MLP neurons of a small language model. Each row is named by its layer, matrix (up: input weights) and neuron, and shows model dimensions 128-223. Each number is 128 + 32 x the weight over its row's rms, rounded and kept within 0 to 255. Numbers have three digits each.
Before each neuron's rows, "fires in" lists the words (lower case) most often at its 100 highest values on Wikipedia text that the model never trained on.

fires in: "a"
L11.up447:106153144140139062173167092157122079092138075135111102104090136165139117199172145140114129111127117095127134139117121075091106117090073106145101147173112143079176157137171072103129134091082116134114115196207161102122158125075115097099176161132169102161127112098127136163172097116146140121

fires in: "at", "community", "economic", "near", "catholic", "along"
L11.up321:093139089159135105184136081129172154166074128129136136074098118164135136105131090133126089113181135131168142099139128148162103168129173135116109108111133089128126149114107086140118100096071152166104151152069174087044192145120114141101089142133133132133095156077087128132129134117182136149

fires in: "not", "can", "and", "never", "directly", "cannot"
L8.up623:124141092174130126148139166109132127159069134123124144175064103163144165126122067111142163182146135158130083149081131125134150149114106154107110094138133172167174106104106149099170158209115146151149152092158071075121134139163056143132145068144082140126094129121147161154116094110128133110

fires in: "to", "not", "could", "would", "might"
L7.up491:148149152155175091122126188071115103167143076140095138125122102145111122042114143122083201081153125088137089172136107111120149067159167108137062087112126133115162127059128101143074162171100109149152170122118119174124170079154160109120108147096097094195102152170146142141102142091077167060

fires in: "and"
L9.up389:097161144145117162110126144106165103136145160049067143139107111212108137126128144110154100099176140096148072121140137119120152151151133105124088163113163109078170092187157158126119149168104097137119101097150110134097157122122133176099148104120102151123111116105123116058112148154106141135

fires in: "who", "that", "also", "which", "to"
L11.up615:140161101144142106145139195165201124146170148199117137109140130072082066107095100124128143153160058142149090107115120164109122153164157088112126079124195155199127158136106108098167151127112175147136106087097198064163094126108145175079145154123156118113151063132136108094129163087093108046

fires in: "from", "of", "for", "at"
L7.up105:149152117123157130130138148097145164157138109144127129115117130118160159117109120091092071113184155074146133131090096148110130117108081121098193113138159084156136170194083072146147119075116104156192146122160160123113093129090142151089086101132076132152119164141124064108136099165135051137

fires in: "after", "as", "despite", "to", "by"
L3.up746:163101136090160199140094108135088155098135115165132099134125117117126120148164091127089142118137128110120149121123123118128156131091189211134122063183166101141166143132146165145131157132105152158191134098124137147166133122136114112085126097092164058121136139077190089134096126118107176129

fires in: "well", "when", "after", "only", "nevertheless", "later"
L9.up580:120087143206132180131176115164043131110172100090162125127142146144166118170115125125158124087108158155134171124117112104128145161117121142080150100123121123071087106138090101162126133112108110208063135132114048122172143136088170170111117143175092154157165125108100179101160168162129115090

fires in: "had", "am"
L3.up406:094134086121177132093166113134146139095139095152112107109129091123119097191112148142129151083109150103133190130189108084153115090117125145120127182112108142159065108097119169166106125232130167142144120075167101139129121175144109148142119116138086114081151171138127094159118088106142120142

fires in: "to", "can", "would", "could", "not", "cannot"
L12.up239:140126174112097154093146194122168097148113092114087145158102136136116131074152060159149145115138109120091140131139102124079083096080181179142138113190158098136200103051127137106127090120146167074225152126141153116108170109139148100143119150141132122091162175155135119153132151099085094155

fires in: "for", "of", "as", "microbiologist"
L4.up145:122102159153116171089109174131159095155110174069149167150143175141113133110107184136086094133157142126133072077082104077128175032173144139074118101180152111200109168095080113174162146113163151134200065144137132109172107096079146107120159109190145084146132098141176150159101129123113118165

fires in: "of", "and", "first"
L9.up615:181123143197133137107151182068154148123148106086129129170157075137153121143122135104136177106153063166121124123103068159152131120178170133135098152170132142145115138143092142140122135178054081157129120110095154177094083158183115146088164113124118120089115122078128185107123129132111131122

fires in: "but", "it", "however", "which", "this", "before"
L12.up650:139067141113196059170132139113125131151137134182073075096109146113080147132158205183162141112158141088178119105109047131093085107086154153144166130179083160173165147056127116199100128154073184121184156148150129144164164071158133146105101151122115141075139106098143114087174174133116131143

fires in: "this", "a", "it", "its"
L9.up891:131168131137227103155106131128113079108196106180092166092129173091066089206153136089119099102162133137169149122156106186125106094138113084026129073166116168132097078170106147136144141093113122124148115178057150157137089170097123143103115162087112093145196130116196119144112172100115104157

fires in: "an", "his", "year", "a"
L7.up518:095121118169094199110132161133132138087113140089067142113171102114156073119137137105126062122098131164163079134126109122103147139107201122128140137145126203142137096129156128162130135165115101082093156152120150120126064055090134185106148108109042112128115098090129173067115081134172159131

fires in: "of", "weinheim"
L4.up280:138122155161167163154112142077142151100116165119106129097127143130076079168198114059130172200111123121116131118175119143084175140140097159120132165102122109092080129113111116168135087113164137114169075151108157039197057141099147147113106126128124109161154116089144086125136094151111109084

fires in: "but", "however", "weinheim", "and"
L7.up335:075069108115167139111104114144094107106149157129104078134093139143142179156114172156141168117147116065081133122094133147115065192148112187115108103143138106154115165100124132102104171125081120138017149150167126149107110125160091171152200120189143134117184169101123130067113152162115109158

fires in: "of", "tennessee", "among", "twenty"
L7.up672:126132107201129108143109136122213134136086154165146112096154162129138133144218118134113111178143145085178200114102100120126159128086095098081166150132130043100170122143128130124117147105124149109180106131131072112141085142130105163137155072116119136156130180140078179129122097083178125098

fires in: "the", "a"
L8.up846:135133097112085166140107126161140099118095106125125166148112084153182042098191103130111131159136127075125159135157153163133157101125158092143202125176115126106144211129141124118121098084114163125167057166095164105151126108108113143118165103125146101108111117067110153165132139126150081122

fires in: "both", "these", "which", "there", "that", "turnout"
L7.up410:070197147067137116106120179095135121135198136128150085139123128066113224145136108138136169104093117085071163126155115167072179116127101158111147099129118135116143129171110153178088177078045181150150153158168119043103069178069091142080119078174111174175118157158148145129120110103137115134

fires in: "its", "to", "of", "their", "his"
L9.up821:108116149125194139177131140158126114048129189194115179144083194153146150188154112191180141032132168141138146070160118134074129132093092139159081147157133137107101128115133100070111121219072143168176170131136127129098170136070161111108176068102096140159087179094202146111095132103137101124

fires in: "of", "among"
L11.up711:171079155107175099166112150111143118125125126170151088187072087143169132137131105140172091097119092110131181127093105115096121122127150094069192134174111156099115125053166142159099145110136109143179139088121185110181090184156104100161147069203142169102138133161105191169133165182153157092

fires in: "and", "when", "not", "to", "that", "or"
L7.up702:077174149181102134130199125170140149110143104195121099176114127137170154112070083118127168094115082117150144157137105101106071152129130116144150106151110138168170119182143119106117178122100078125052108108121124140087138079090148107161101054083090115147112082089155116156094120098111151167

fires in: "in", "career", "on", "began", "of", "from"
L11.up568:128101089116117181125120145034097145066143166130107130159156106103086124118086077122133191081149125145115085151110126150147173060108183141133170110130132128136169153138109093163190135141172111190147128141156097149067096109113092167105099168137108163198110203177120165141127122126083142078

fires in: "under", "and", "onitsha", "least", "or"
L4.up236:112174117082167159143174157157143090145120105201126125111116159133117106155133129124119082127145137131154128149110075063144123097104178152124134084149137154165076106105057150156116092166174103081136116145159137132134080184182102128118112152164163060113149120125130169130149128106096153129

fires in: "a", "an", "population", "by"
L7.up25:056150164098173141147164153109072152131128110103123121169078142112197104152170143090165100169110165149119073109117150155110109078137127100118151102106092082057121122143086137168163075173124145148142154117124131060131087126149142117148171121111119112119083100125119162029144145101169151120

fires in: "her", "their", "its", "a", "his"
L8.up254:145115114084154140119149102167186125095102153140073125153133177185139112161113129100119127087138128208155216154171084166161135193137081150147110090153140114056119159113143113082114097092156106156114139141145169163188136134073146125106144079106153085129104088073153142159075106155138132144

fires in: "they", "he", "she", "it"
L8.up893:123126137122143131127134128181133122077093144134086143128142091149088067152141109135223163091132137134165115077140114110119155107115108162103113190144143129137073145153112135150150162160138101135120169196104143204122148077169170173125138132046143090107135120103094140176110094131146124111

fires in: "a"
L9.up30:214165060096154080113130140099064094117120170054137107101121154139152145172159132133164108075150079154161207157126090126110154114148163111103145095132167093123130141173118071114095068148076132116180099125107125084182114115100116149122085179117218149097109140151113158149150135120165164128

fires in: "of", "all", "top", "among"
L9.up464:179063137098116117139197109139107150188118186165147083152165108142193125140143149180133128143197151144128113140118078133095147102148090099075148109123163123137128130141101135068168126070110127087096132141173165219171118120154123102103137102133184149108150116139120136132079148166113177077

fires in: "to", "may", "could", "would", "can", "might"
L9.up137:183161186171181161124117150082121117133146111081126135123106147120117130099072082140116162107138152172128186153115095101111099048104182147134069107122083154150166153031123109161127060145101075109133205133187135109144169051116078165120113108099135147098179131116114077141097123140151139124

fires in: "have", "had", "year", "has", "top"
L2.up585:146091136149140106127100124063169146106107143195141122157132149169164120147156129097103128139093101088133165081106093091065146090175096138083104114154151109124091109120132108140139099168104161107179116124132156168112163083139136118126141086093119085069170178152161104162136139114151140116

fires in: "is", "was", "still", "now", "m"
L9.up501:094126118120147101099169160136124142109158092199083100160077208148110099194131110088118076107114132041140140124113168055166101174075134123143169173113075147093129166150112163102160109095111097117121115067131159161094049099089121111142102179058105115147151131141141138158106090084040145163

fires in: "of", "de", "for", "mixed", "century", "medal"
L2.up935:160182106147161167111074121094202112124134111105199120116135119117129079135145113094114178100112153138144110123187079058106160151101123141130231133132192165163123111151116191172080143166173114147110172164117095090163092179095101098115097108156139124094130083127133200113168138134087130142

fires in: "for", "could", "or", "from", "without", "can"
L8.up631:096132126149142142098110142113125113167141125169165149133125116164140182100142152144098135060117169182099131063162112099119078211160121169114141100123086177143147125116131159094133115159140099098109125163148174178178054116120143123102138184136097133133089104094169141130097071110058143157

fires in: "of", "from", "admiral", "to"
L4.up27:082114157163182116176144157117120156155128152149108150115125106156088099138120121131139072099106154150144082121086141081126101158060113116107138166134182092172131190104101102180099113088143182108133019168137133121158149148117117116171154165122091181171151173098099118117110078129156125151

fires in: "his", "her", "began", "scoring"
L11.up319:132172120158216118121167120144106112103144127133092101158140110154159150142108152147143143122078167133205121072079116143119166136163190138150097132114112081156097146164137061152094180123068154119064103141120158098167160139147123169081171179170126108124182129141070159117136156157156143174

fires in: "an", "anthony"
L12.up393:117166036117088080151175109172136119164100148135104140128123138129137141115152167135141120053141114151085098125084143135111019108094144137119138147125111163145099093150147124172167181151157135129120089154166171118136077140178107089133164125088103109156124167170106145097093133129153173144

fires in: "since", "until", "following", "before"
L2.up243:110144110151131108089119123119128203106155175140212110155071104115122134152109149143123109119085118123124154085165119188111066147123164178180133139156167130095128139158111100119183122094110187091110177068079128116146141185099115176103070168137110149174157144187152112103102112084141141188

fires in: "at", "of", "the", "royal"
L11.up120:114144154049169159093161099090153122132135159117178137187127122162088067157053072141169113146088065091118182126085154122131174124104164160195108120144086136164138174052102136134125134101110167137157111076138157090107112129119142094113155111093108069146168128142183137106145063152152155113

fires in: "the", "of"
L8.up771:165121115227199166071105184073166155134133147127112207199145122106085136164188112126123192140181131142151146107189144148101121148128121085084085086123173108121087110135119094138131117061116087159115152136100104117136140083115128122141176091103124168066140134121150160067141073182141056117

fires in: "a", "devil"
L7.up566:172115061155159123169133115173041102155171129112133115166119106150083151146123113128121122088113129109103174131166119145093133144100094118158141111096129096160093167178124154098191063103084081166142156119136153139172117155126109152096072128104216111172174062134113163141127099122107120142

fires in: "were", "been", "are", "more"
L3.up374:100110164166070066099112119143125097126141168151177094187127197098106150121141089152124143126137159109097165100147117132075112098164173145108106115143116131093133151168083142107114137096099196092134127095141128118099118078091123129153141064142075136140164142101174208087122041162135110134

fires in: "and", "or"
L9.up236:133077155172176146123123078096174040157167112110146128124175184171064184144160181140179171115154099147101149145091111049036123165119152145097071122144111124147177060164195102159151109147133103086131097092110137136147139153130133065176143134100111196132158144095083140191097087150123107126

fires in: "where", "she", "to", "he", "what", "thus"
L8.up902:119115154158106128196148180108093124160110155125135166127092110136124089136113122102090153121138160166137099121154074171135178120079098115110146136164165125167191129119162082210136126115110177148091125148088132172125156156121194168102131117143092107066112095071106088246096124118114100125

fires in: "the", "his", "first", "as", "her"
L11.up274:133116096170150125118161170109187170134179151118138105161152123110132140095080088155137127106126159121106136156148126160106096123186161072133094083143119138154127106096094118101141081081128169120101136077093162075152178127155165169091104143174146078092176127080202160103091139116117131122

fires in: "for", "against", "of", "with", "about", "by"
L3.up115:150184094138128169138083142176142121161104170161114121113165124147133158115195129120138131106142112126095098101182149154110084101182122128102120126168165146134076109162075176191102165201129135141117162158088109089171153087055099115127122125108118118104099077114093133095143082097139109153

fires in: "the"
L11.up897:151075128149086080131139183144103115133147125150139121098145133156128092089111053164123168119134142162104125159137084067148192117150140074087099134130168171114134137114060111078084111047139123078117126156130157123074174120159110083171123176068147148188158129149144177149148149147117101100

fires in: "an"
L8.up557:107100114088118153119080178127114160108115057171093078138147147096112089132188103164148074114123132057164199189116148136138112104137148144115153122123191165088111153156121150098172160133139124167147198096146149138103029122048081096079148182078113089113060141121166141114110107120114121161

fires in: "an"
L9.up614:149130085159152115086151132158095151181099121133082127147096155127152100066140058125087073129115087136155169111074081102143104124131142179120147121123197142166126096088132148123150127145133177038154179119113072124096055122144057103150092145144169116084088069126149167159123129136098147149

fires in: "and", "tennessee", "since", "before"
L8.up966:135113114166163147134158169083100123091191109116139137148090076130116138062131141120108106092110055065113136128174093162155140128159144164188130111110132146099150065111091108126092101107133151084087139126107110122169115110102081137187086095108156169164091150090153183137123152125219117140

fires in: "his", "her", "the"
L2.up944:132161045139148145169115118122123095090132116159139121181165149108102117110154125184096119148129126135166139091123122174087085092110168057169110085096160122214081206107070067102094180093108124119121114149134172086103095102076135128163100135088184146137181132130147159119143143084139085187

fires in: "is", "was", "being", "based"
L7.up12:117127071176134149065193147133146141116165123209156115189117148132134097130128094065162105121120126116147095143089191115166141126113099159118107133090147127088097133105098141201179116170133133139141118119136086149092063103146116132119131110102176165130067131090142219131133136159103124100

fires in: "of", "for", "community", "movement"
L3.up765:124131211142146168127118195092129109166143156130126151121098085139081126082128125106130140092136167145113118140136078115056177164136169127149178106145144146161087130190132141140165156153168117164128139116067076067145105125066149149103152107153155102117174109103080161081058149176107157120

fires in: "by", "for", "with", "al", "on", "of"
L4.up232:134163112096160152099107132112115090171126114127099123176085107097132125110233154035122112134168098081092186100156147069134131173122194103168173127161146104128108112086157174204136114129195096112117147170096174142171076127122090087103139109155122114132083164115148104168130162164077150091

fires in: "of", "became", "s", "been", "were"
L11.up375:126086110140153145105139158093130138143149161156176079149152120098131154101153157148134192062120132120154144140086124198092059129112167165086093149166094155137140091121090085154145102115101112066082128143165166108111108174117130108088103173166209138139147145095170167119123071134144117083

fires in: "was"
L12.up383:098122182166171130054117117204115092155162136146101075156148137124121107110146111107139149111080066080116117117122169139161125141093156127129132094148084098101101127126164124143080070127113127121137144062122215117101106155140069138082089123092141181136127132138150121110202212148094159102

fires in: "of", "de"
L2.up863:215147181143116092040133170092115068112100219149097105077135178127102147118149112101127184182149179097169150073198088128170110117185174140155128115120146163121116105098114184170130093132056181075144122152101172081126098148120106136107096149169128096174153094124123113130150099170130101134

fires in: "at", "of", "mount", "south"
L2.up547:145159125120130129123124141142148123106073153158165110116135160149112092134090111165136127144136110128115177078199129163068141139104065146158141139095112055116170210123115145119178189124135114115118143122166126108128107128138144125155089156096086090119151124166173090116159137102130119128

fires in: "in", "2024", "2009", "published"
L4.up321:153190137128136136107109169114187057072115163171165123164177153075113118117117121085095119096096170167124140091074112152104149097087110110144105135142117093153118153129135140181152051121157119150185141187184175155047143143100130107157199162147107111118169160126134104075065160115144088209

fires in: "to", "by", "into", "on", "through", "as"
L4.up1016:139093191182112102145116173072176164109150197183173167153077129126094128155209153063182094130127129080093128173078097140131113111134100114146123127169160144186092099153135220110123110096143094066136090078181139095134114159131080157118101116139117140134089102120083108153157082103107104180

fires in: "american", "for", "of"
L2.up765:062158119102136190109133159111109072160106135130162134126100137136122120185121162140120108134074140145132087148080031143091100154114114134121076095213154179198130165107150185129038103189124063179180104122133119145165135145127169109119141125120087133099051124178128149089137135099110169089

fires in: "to", "that", "which", "we", "she"
L7.up795:096162166051149115129114165156124181158195070180107103098169092143123098072153150163096121184154136129107164131142069147119150144140149137158123093175201100128137136100078125149116187166081151124142152166091131091118073107092159121093094079117096107126099152100131092130109124129059139117

fires in: "a", "an", "another"
L2.up955:154153090141183150106142126130144130145158151170140121123157113129094112183124113137103161075177083151100166092104164094137119086137116154168074126160139076152093090113175096069098067097168115073130115160089156136157166151103140089122098109096173107079175099133115160125119148171159072139

fires in: "in", "to", "on", "into"
L11.up190:051125113131142105122127101126133144100103158093141129176060137110140129099161104118164100086115101173132174155148092130128127116108107201086132098121096133194120090123102057139110060178123087114139079148147080166122153103104139161126205153141110190094115135147113062113126135107092187128

fires in: "the", "its"
L3.up693:162086161152160118094134120111108069083187066110122158137104163146124104173142103169106149095167099139173116056100124196179143095134102041135159193146133115110057134083100107111108087111187159119145149096141160072070141160123098132145082149096140110096113166119158139078092082119094089169

fires in: "and", "has", "is", "have", "had"
L7.up17:120076169097122124095149100115166112106163099151146154121108113151091112136155145096137087167154139110100169087112160127110152113067089086203108220079093136113079120133082179190117120124106152066215127103164167087113100135110133095094105081156140157079100140144137190110085115159098108148

fires in: "an", "1990s", "analysis"
L9.up701:059125056141082173083139134174152107105145162178164125184123155153116134129125115089137119086149131186121172099124116144138141099136093114177077128092174107128114061128140134106122135151135141093151113119128195142104144161154117134116148124147108089118094153140160113155163125122083144133

fires in: "the", "their"
L9.up475:125091155170128170121123117133150140147159107100111144142147061116121145106052136080060074137078097066103162079166123080085212103175171076163101199156203091168174092090116131126146131090113133137111108090137163173101129185095088167176101101103111160181153103172113156101105173162150161121

fires in: "the", "these", "this"
L9.up423:062133136166166074112138084153192144132161084136169084149082105090125148124181151127098152093146108104143146090216140145065116141139097124128119142158108136138102135172106117084130135098123112172133173108096140165100174103109151124118132144098097171140076131040148112120075135136191114098

fires in: "of", "about", "to", "on", "around"
L7.up142:122103077138103149120117149129139125140116133128129077065087088079121123126126116107134042153155206083152178122172172072153138184132108190143096126141143118136041169082085131157130090165125170108166144148199070122152129117126107151102156135220083158152160102102108096164098137157124097172

fires in: "the", "on", "of", "side"
L7.up253:100132172104162161128099169141132124148113124125065183115102080155172167148150111170100174106146100051139124153125130145128113182160110176153082114157149056156156114108172158178082116137134172150110155117162150157159092127158118130155161118120098203121090169106103153103072107117130136177

fires in: "in", "at"
L11.up23:132157109098145100115115161088115123134120125162115100112175107127091154150155097102145157107142078097111149134212086148152153160119107162106160107116094098125107119049092157184124126120112146158138142128119176115063153115096098147097079198102122122113155138120145064105180156117107118100

fires in: "on", "to", "in", "outside", "and", "around"
L11.up859:144147138141100145098134123069141078124103149105098133154101142192166141122117143153140147085197148141139072089170124107126205088114112161123037094206150127180118104118103118156126158125134109139196124140108125169168102083194094159130139142108144137145092143062151179091094186126121126153

fires in: "to", "of", "on", "don"
L9.up141:140105111124126110103127201160142168149101129199101084149072097167172115115098059187090093078183124172107165105124124139166122081148146137133072176167180120169113151172082114125125128139148108173124185133127107082091152118095162096149159132058131153177104117125156110132083126165122155135

fires in: "early", "late", "or", "and", "both", "mid"
L7.up1021:102122139136159179134107129103154078140107099111137158150111115166109130146135103148091099077141150095061095165129121119088145127117127151100128133165174127085202138107118090072186096164105083118093126092108157122079162151118157123130091165124147129122150161094166158129079130141132120101

fires in: "of", "in", "on", "high", "and", "new"
L11.up624:078146162127107097127119151126147150172173100129084128138134100152093132094109151153108208121161123154152106128120158168106121148111093170114072150172143148169130155122179171172131128074102152139130125110147086082133124169108080149139148066108160132157151104142186092103125111190084137111

fires in: "one", "first", "a", "only"
L7.up963:072087090078108132129167117114131132142094104126057133049108115154148170162117164147170098105169169149157077094124097199118165158117170149121138083127122117142107126208139115079081147141107112166170132143164170090143171077124129170130105126047113115104169119108116192093119130102149144110

fires in: "on", "in", "for", "make", "with"
L11.up542:134119107139146176105090121121098162126107119127100181172130176124158099107112140075174107136152170148173124114121130173122081125189130119126181063227101104123125172111134168099109097093096110127116163145171108087161137155057125140108142114124187078113110188164150108130178117169136118141

fires in: "their", "his", "its", "s"
L4.up193:145169131079119128122138072148107102085183108138090126158139154115113095127122117151162122070179137154153142091136121154135185161133099104132124161128149056084185182170116087102079116085135160092119158174199158151187091154160067104140144190129169085120162105151037149100138140105126170130

fires in: "the", "in", "a", "two"
L9.up424:136145148108142118121186135125121033122119115146119097153118195122057146122105115158157117091139169123137161177214112148078115146073155124120072121159128141167115106085101114126128096131074158146102130196147132122127082149116122104077124144126150105138148147118118114111128095184137177060

fires in: "from", "in", "born"
L7.up184:113197106116180188127124143131133115149108148203153111191128187147148126127132106093086144136095142118151154155210143110125128066115115149087108115153114117103118168073122083177129115106153114118124110128111107146030074162193109126046074176117130137075131125096107091153102117109136149109

fires in: "a", "the", "age", "following", "department"
L7.up283:135122106097109160148049122061120158137152108097151144116103128174177146180070098086132117116083137168065163139133081092112160108156150116111065119146069122159137196158118072106081164136118155114142159124134138109149135108129067081097095182146116109045150076095134154185120211150172162121

fires in: "states", "software", "only", "nations", "denmark"
L2.up631:109095189142138136121154137156100137162147078137192101115129147138085094191104095121171131149147162145100125131180181096167145083101067127149150144153121161104123128123165168144139152131103081153179126141093147113124106083053149157151115115118138106111160211119167113130123162128141121154

fires in: "there", "children", "women", "woman", "brother", "people"
L3.up740:084084091108162087126128201097150101106128154112122125116165095137131123132237107153137141145109174075154179091166138072091171157116104142129126113110071157075070106134215122154171138110130166150141130214125100127150075183129096134120148093084130135177073107148072129168093112174137136081

fires in: "an", "analysis"
L9.up81:066149162140109212069142161098123163075150079164157122124155205179141106162126068042081089137139113108134149056125126174069119091093147083147159141137169155112095114101094180097160096114153145073136128139194139112121091123091135105121113112111126080101103073094128097122146117128032109096

fires in: "and", "which", "it", "who", "he"
L12.up3:126142125073199156120168171124163156142166130119102131141117102199152175040091155089163174162178077120117148070056104064093118171109188120120147146153075119113137137138116116143139146130094132068167152133057153143113101216090143184141130138161110168113123097080141144059093103182133142129

fires in: "of", "to"
L7.up427:146104192101154130125087143157128145151118146156107136070089054139110169138110152122129103102175149137173135112085178141154188181107115139118108085117188071153121162129158177116133094073088125048119165137122122116112032129121113124129149122184127125167200129143114149136130149133115114211

fires in: "and", "the", "to", "that", "where", "which"
L8.up235:126083209159151136113127126102120168119165187205126155128066142139128149092106110159117115092135143099130166129113091179067175102174122069117099108156108130109108164100172130131109177113060125139164200081173153137096118132096154183167110104185146120154140170145110112110097127100116059109

fires in: "she", "it", "lieutenant", "admiral"
L8.up292:111161170133115097173177124156121106143156103052136133114084145113086149089159165187085094103169081214139100093126145158103217156138121109125106150100177183139173152118126139121149107107093151136127095121096202155129101164069128084116094132124102135161135133109119075126086136138099159138

fires in: "for", "1", "because", "one", "in", "as"
L4.up275:167094133114172134105120094103143048099144157148096117182165135142162096135078111131135158127186162136133096121131147149132067168041125153108091078136173131139120135145085136100133142058161203146079170193158130109154086146068100080155185114124140074131154099144141125131162109085126102115

fires in: "an", "analysis"
L11.up781:122070193149211154102124120111147161092113169109122179150128091093149178075187136144131063092074091096176153056132107171151059121147106122115159156123096088176065131156172148143168083178185140159157163102083114133065101120168134129115085168087116115105135064149152125093108128146122134109

fires in: "the", "a", "every"
L9.up485:173106158124081160151116109137163145100148121085181145116123131120095164117100131142144103146073065118181123151142123125129115151130122107178053155126159153132091121171122136126087092122131155126190076073165161123122097121121094105109148167140140178094181117146134154136148105153114140158

fires in: "to", "not", "cannot", "give", "giving"
L2.up586:112148160145128145143137172151140173140098111095095160184083168121110089106141097162120207149112104057118158106141129217124155048197148105091169110140145131177121142057130161146096120147130082106204073182102141162156099126132087179169157121177146071115164119156126141102118154146102095184

fires in: "of", "miles", "among", "ratio"
L7.up190:115125166144128112146124147135178137167149092133135103109096109105154176160118085110109083110084109071160087139134128175090135123123141145141172082151134172181090162135177180139166073074072182116143132193130126109125111099119098186140154125131109160139147204096091194134160087084151141140

fires in: "and", "was", "who", "when"
L11.up195:118166110108158142109152106101139158091159169138149112104082135127110057092106148057134113106141075170145098109113109062172123138102177196082151177212177142104136127130092104150108122116147092175138130117124126199123080118133199113159191111116134097170119092125122134144065076092103150165